config.toml
head_dim = 64
norm_place = "pre"
norm_eps = 1e-05
tie_word_embeddings = true
init_std_o = 0.0
warmup_steps = 401
doc_mask = true
MLP neurons of a small language model. Each row is named by its layer, matrix (up: input weights) and neuron, and shows model dimensions 32-127. Each number is 128 + 24 x the weight over its row's rms, rounded and kept within 0 to 255. Numbers have three digits each.
Before each neuron's rows, "fires on" lists the tokens most often at its 100 highest values on Wikipedia text that the model never trained on.

fires on: "st", "n", "em", "ch", "j"
L3.up655:136087120130173154081118113113146136126136161169157119131101134167078167086131105105129093110151165104139137121135174159146124109140149111138140159139147084138127152087125097077132132110144119119187112087175142134143075126141139115099141117180105146172070128099152153130181191115139117122

fires on: ", ", "es ", "died ", "found ", "ed ", "ests "
L3.up127:126103102153142154103102107107160103131116172125110144160117109137106113109107099091126119140119126150136134157178153146154159156124118123108125104132154157140109155073062120096149163118131099118131133097150127147108128121166144136119137154181132168136125130120192115127118098140135156208

fires on: "sup", "= ", "requ", "is ", "was "
L3.up1455:138134127124144134123108115100112109090072159146123129128139094136154129151130107139120120116115149175132172130165139075142115118109111112123074138148136132108122162122083097094136139132121113126120154108139131141106146131138138104139128167105095153129147114128144104119106093104073096112

fires on: "u", "ti", "that ", "to ", "not ", "were "
L3.up553:175111128096130148142137130131126117131159123102122126115114132126136184098095128128158140094105122139094110147098146172114123134170137118134152135132145122108117120125108087100101105174112150139159108136093144097092075135125149130122091142145112170142160139103177056140149111128109155131

fires on: ", ", "th", "u", "h", "ar"
L3.up205:085089122098148147114124087127164156157153093118137110122120163173143098146079139118112128163134099114128134143104176127125120130146128124151138146143127133094045149155106163106123113143140180124157149093129123116144147132164128135174125163152145146173150075159163113121096103120160123156

fires on: "'", "gr", "gre", "months ", "$", "every "
L3.up1320:139151124134132123129149081102131183090133128105128082128124135130119143154109107121099132143137115132130149133141105139146145129120113117097129127108132109171121108079126151148102116101121150140117133127158157148125158119148137094145166154115179100162135126126105120119087122125082092129

fires on: "m", "um", "al", "yl", "og"
L3.up317:088119162097133142127131132138105097156053116133145117108124083152141110098138114136147145127109132128119163148131148128124151112122112107136145133100124121130133150121105093127121140101133130142091118105079123091146112144216116149130123124158144115133063114149123151106133151141094164114

fires on: "ch", "av", "t", "e", "ug"
L3.up705:131093129107108162103116146167132091106108139125116073175083089151150120127108102151156126161108126129108143112110119137163150103145105117144136120190153109125124125135136164114105137096096169136099117126141151131101118108118124089103123158153113122145106110129123158109137110088126159136

fires on: "o", "m", "ts", "e", "os"
L3.up675:141074112163155166134101112125112167098131129133171122119115114138123113099115111136140110111135111137140119119150152123159115133091161150115152110146133143153118153139099151107123133145134145141151092114142116147102110154176119083116154170144108116182070109144114131135112135118099113133

fires on: "re", "Com", "er", "ip", "ach", "ap"
L3.up314:121091164114108147136136114128147121128151143109155092117088111142152127121131130121162156135110113135163130146108118131126113103163157148159115114138120155137117156150137124154106134140116133118090107049168133141129151093074145117162150126130125128125122101114113153118117104105125113161

fires on: "| ", ": "
L3.up1195:127108108103142121123122128110119070093119136120127086149121119108159109135162150099152168097141167079107136138161127140149111155113146131143140124167194082113136109071119125144111135125122177115111047124105141164101118105126136181173135129128135122133119093085114157138102134134116137128

fires on: "| ", "m", "; ", "n"
L3.up1038:136123166140140124172168134085139093113138104134064086104083117126153148154125133114128148113128136152142120112162115153131142133125138113134088154168143137092152143138127110123116144117158142124143135085182126135097109186106145111123154117073170139124066075154156139118144105145119091105

fires on: ", ", "ick", "ill", "p", "th", "November "
L3.up486:135133148157151141165128125109163158133150124111150097102155140182127100126126090152102129119125164115096201128141169089153074118140162163125118148171094088176085172122126139130164119133149145130162139153134141107086161152175116074110144160157127108172107121144143147130095154113124149125

fires on: "ad", "ed", "u", "on", "es", "ter"
L3.up953:112089098118089133160159142140174107107141129083130111123129119121134168150098107163115126148122165161115099142116101144141119149146128099125137167159114115139065112131125095108108141117114145169145109131110124129099110149127110140123109107122129141131131152108134128109122099134142138146

fires on: "p", "o", "m", "aled ", "ted ", "ed "
L3.up286:110114141192138146139108120078158122164101111169132101090151094114123114123130152130130110123132146099102137111153130133116134140098139132130117130132161162167161149130107148103109173164120138180148106103145129148126109080143077157119155131177096118131122078111127128082127102112115134141

fires on: "t", "al", "l", "ad", "y", "é"
L3.up108:176127136136127138123146101119165121090155120134144069104106147133166142111124117103132170100094135166132100146113085134148116104159106120171104178125090104152116135113127129143112127130075153161118132118129134111107126144203124123122156127154103173159105078147156151145112095127124136108

fires on: "on ", "av", "qu", "over ", "t", "On "
L3.up256:110108122112143133086112137132099138117134200100181118121092120136170137128118109164105148148124163135131138121106125114158128100129110108112161125135156133135142123097130106114118133122155147136110085114151139105085117113133139097124090162096112141145110143137135151141141187123124144153

fires on: "ing ", "(", "of ", "- ", "s ", "″"
L3.up365:124107137121139139146102103113142157130086087090123077111129112104106129144128120119117145163121176119151168069168129128128155179088146126128142108123153107101137193123091181146105138105124093144148111128135099122098146182173129123125137191145134141107146102102106130103111142127143061129

fires on: "ch", ". ", "g", "s", "col", "ose "
L3.up1089:148097115120133147089123129118118104140101160104139130095067154118127169123176125156121096141137119137122111133150114103109129121144169144135152137123157115182116134126135090118129109114067099121099106129184128127128125104143150095130095128143121125134080130105163124143167098122106102127

fires on: ", ", "the ", "(", "-"
L3.up90:131129133140159129161101109100144111082108145149126117101139090121142138129118103108128154127095129109155125123104154130120133083150108151143114152105086089161115186105109131119139136134139154103154147166123173083131126163152156094176136127091146129098169100116164098121138152130126136111

fires on: "| ", "s "
L3.up881:089099126122118121116138112067101113104105174108121121116142112141187158087100125126126083104082142103118142115128108152187176097101177127125145146180138121124129102106099115125109110143092111125132122125161168175094151133146101155164123125119143128168113128099134114094107109153157114166

fires on: "-", "other ", ", ", "of ", "non", "as "
L3.up1108:142175128166119126122151108135133129149116138136116121119151111149149138112101105091140151182139133144167094112130145124098127144111135143119121127120105091131152131126129141124108146141139107110143109142135171117080142139112163107170122158144184137115081116155143121147081153128116124132

fires on: "i", "us", "al", "u", "ur", "ir"
L3.up1143:086149178137123129151163126136109090105141141049108121109123142138142147132137100141147120113109125099109117142125121158150154130139150186122153120144139130106117084130112149108079151149112150149116117112079132157066159120136120116124121174099101151126120121141169117144101140126131123138

fires on: ", ", "of ", "- "
L3.up231:170149143108135140115110158103171114149100111120130120124131121124090143095105135095084097170139116103142178134144169121183094119079134146089154125128172125137123191122090171117144143106104153120161130147145140087128124154140143109138141163166139118139151078148138133119136215112146146133

fires on: "ed ", "in ", "es ", "s", "er"
L3.up757:136150104174121162125094076084136156137126123167102122111085119144082147099140129111123103153092117165130122125132123139122184139126165110106144112121120161158074166145116112153134107150092106130136142113153134161117115140143120121136113148150119164147134069152142108160103106125115163120

fires on: "–", ", ", "b", "-", "(", "/"
L3.up1371:109174152122135140153115134097106120124108142112140138111102127129079130132168139101178140153091153153180103099134143161099124112140113168106152144173111096149109118110111136171099102112141144103143108137201118130057084175145164094118126107116166152111117058116164134113111142130162171129

fires on: ": ", "of ", "were "
L3.up1140:149138055149148151149168139131162114127108098089144123135131133124092145174109107124147107143108132112142151125099116144149133115150133156106189103132155117148116120138117112103107130149087138146157103132124167122116106122114132164115097147173114170134146122126116117099138119122157126086

fires on: ". ", "of ", "il", "s ", "sp", "ro"
L3.up358:127079074133105136187136110131119154123116162124133084101140098154096155118143110122163121105112157129056138144135128132141141088115165144088167126115161114130103139142091126154130117113122137151161126111103092128109158144163075105144108196119132168135132145127126112106137150123151120136

fires on: "| ", "F "
L3.up622:106102089107136143120127130121121095111146068102114111131102137152172132108100141158153109094130154179081113138159161143130147181111136122131099157158158082086145087137144120137112170079042133134106100128111117166117124108096135166124152173111142131148135122133147121090172143132117134070

fires on: "==", "===", "s ", "ate ", "of "
L3.up165:116087158149158106134205105125153078110065143137096145099109100106125150156109110109105128138154152159134157143165144139125120124106134151105106153126147107129144157069120140150118111071100147111146097135121157138071076167142128085105117173116163133132150111117132127099114126131127132180

fires on: "al", "ir", "a", "man", "(", "an"
L3.up1488:073113130102176148135111134092163116146137129082119118154150145107118133116103095113147128113110152090134138137162137129146089133144103128135140148150170111113121100121099184108091136110154113142142140126107146100121103109129097139137144139133160178138126088125177142120135140097103143123

fires on: "all ", "only ", "of ", "These "
L3.up281:142127120145100127141111120141124096161073124115130108154124103142120134131105103153133121149109116119150133133112092119152173152145128132095142099156165112158041125121149111119141122105095135120155153114127160149121167121134129122138137148110150189132104119117149091131115167146121145098

fires on: "ak", "is ", "a ", "-", "s ", "i "
L3.up1196:105155118115167141112089098090164164112118174119125134097110078135142170104133109132156162153147128163165096130115115173168094112144130117134139163131123126126144111108114112107113128132108150137157114106108158105092141145114123165106133131117173096117072126154139140114120092153131114112

fires on: ":", "of ", "h", "to "
L3.up1393:133121115113143123124114136130165130148122124108138092134105138147110139140122114127128112183124163108129151088115109128127145129136090149118150105157172112098120156096135135111087114100097098078104152136136147119050090127181139140141110138133134164156134147099097155106086105125114100141

fires on: "is ", "a ", "as ", "ton ", "son ", "x "
L3.up251:110154139137142156142094090122172113094118105098105122091083078151135130114126112128162132083129151138121103132166146098147105141110123107159135176205172088130134102113144152124087133107101116154144104158106124084146140072130087146153184157161128158108090108136124103107148085130119156123

fires on: "not ", "it", "al", "(", "us", "ut"
L3.up833:112142140184131163136149129130152109107172134111113109076099108128114161124173097120159151116123126130083125114114148143167145097111105150141146092158114130145129157153107136122155131119129106142110094049143152122178168129123118157154105168126112156164099158176149118098091128102123137140

fires on: "ob", "he ", "him ", "her ", "ad", "- "
L3.up627:145072191203146123155136123111114164148110121150104099141109142163173138057100151141112136110155111118094104136136127091130131119113134146122142133154190172130120149158143094103114130099130121142081103101162118124120180176153072119153132113144122119125117145151156105137097144117100174182

fires on: "of ", "v", "by", "as ", "-"
L3.up1155:144126172140131121129125091074140103131060155112108111130140104150172115107114126090109154161103137156126101125126067099115121130119115092127128122173164104106132133129087146118098155132128127152175129116139093150121132169112116140167120134149128130100097127144118127095075120134115132120

fires on: "-", "f ", "as ", "o "
L3.up342:103134142151181152104116109111123157098096126068138110101121126149149132081157102089137139126130192151119099141133138132121123102118106110133145134116124097102125100140137124114104122099121101101145133123110147138097155129092095119111142141174132117122107132128137103102116126125142174135

fires on: "on ", "thr", "ing ", "over ", "ph"
L3.up1164:114123135139168129123106094107113161072143150135129133148147152130129128157106123136140164170121102141120125127138130093118135137118133150115159100126149147130149151081135119154097142136110157103133101140145148125074125156173151104125082136093141083164118104151177121155126136139118121120

fires on: "B", "s", "em", "j", "par", "female "
L3.up541:144135117141174140141096082089113150157118145135103043124114085129127132108085142114137127132096128165140084118130119092132162118154141144098134157160134135147112130095092160079100160106139131142098113137165168090149111142155134131103162126159115138183081122129168106119128157112157141100

fires on: "ad", "ed ", "ved "
L3.up585:151101108145110129121155139122147136125085117117141141128132135142121135105114141167127135134136122163091095124101134100175093132141122132118104135118106164111138142117125127098119101103136126150136121082158143129113123158160089134102132123157131142128152112121072087111096074107136128191

fires on: "and ", "m", "n", "e", "M", "ot"
L3.up456:158120158149133120109127117122174176158083126163133103117107162152123127126154122119128120112108146112121121126176123143160154143118119117123118139127133137153157126119155106146152142167123191114147112102158136140082136136134137149130173135113113147105111069127113138133122117108132112165

fires on: "of ", "and ", "/ ", "or "
L3.up35:139139152153127130156141129104124093120136105115114091149119136127115147129112122111183148186097169129130174146114112120183124121086113138110161135150147111113133117082073114077130149091125134113081076135130184112103100097153123151167117153120141143159125115129162147088113162140135165123

fires on: ", ", "of ", "-", "u", "e", "'"
L3.up1051:099086125056117129168127121076181103092117121145109113085135121121120123168145102115134145156095161117120132139133111140131142117104127123140146112140147101144086177105087148104124109129148189116133077150121156168112105157091141106119141115137138138143117076095136140100177122135163172148

fires on: "born ", "ed ", "o", "father", "son"
L3.up128:162093163151110125104121075109168130114121169118126109153162128194146163146139183167103116136096121137114131120144137105100132120125138120134146105145138160163132142191120119139101134159132163128142135133111156146102116115118071125130135107124168103134085070120145119146105092102122127165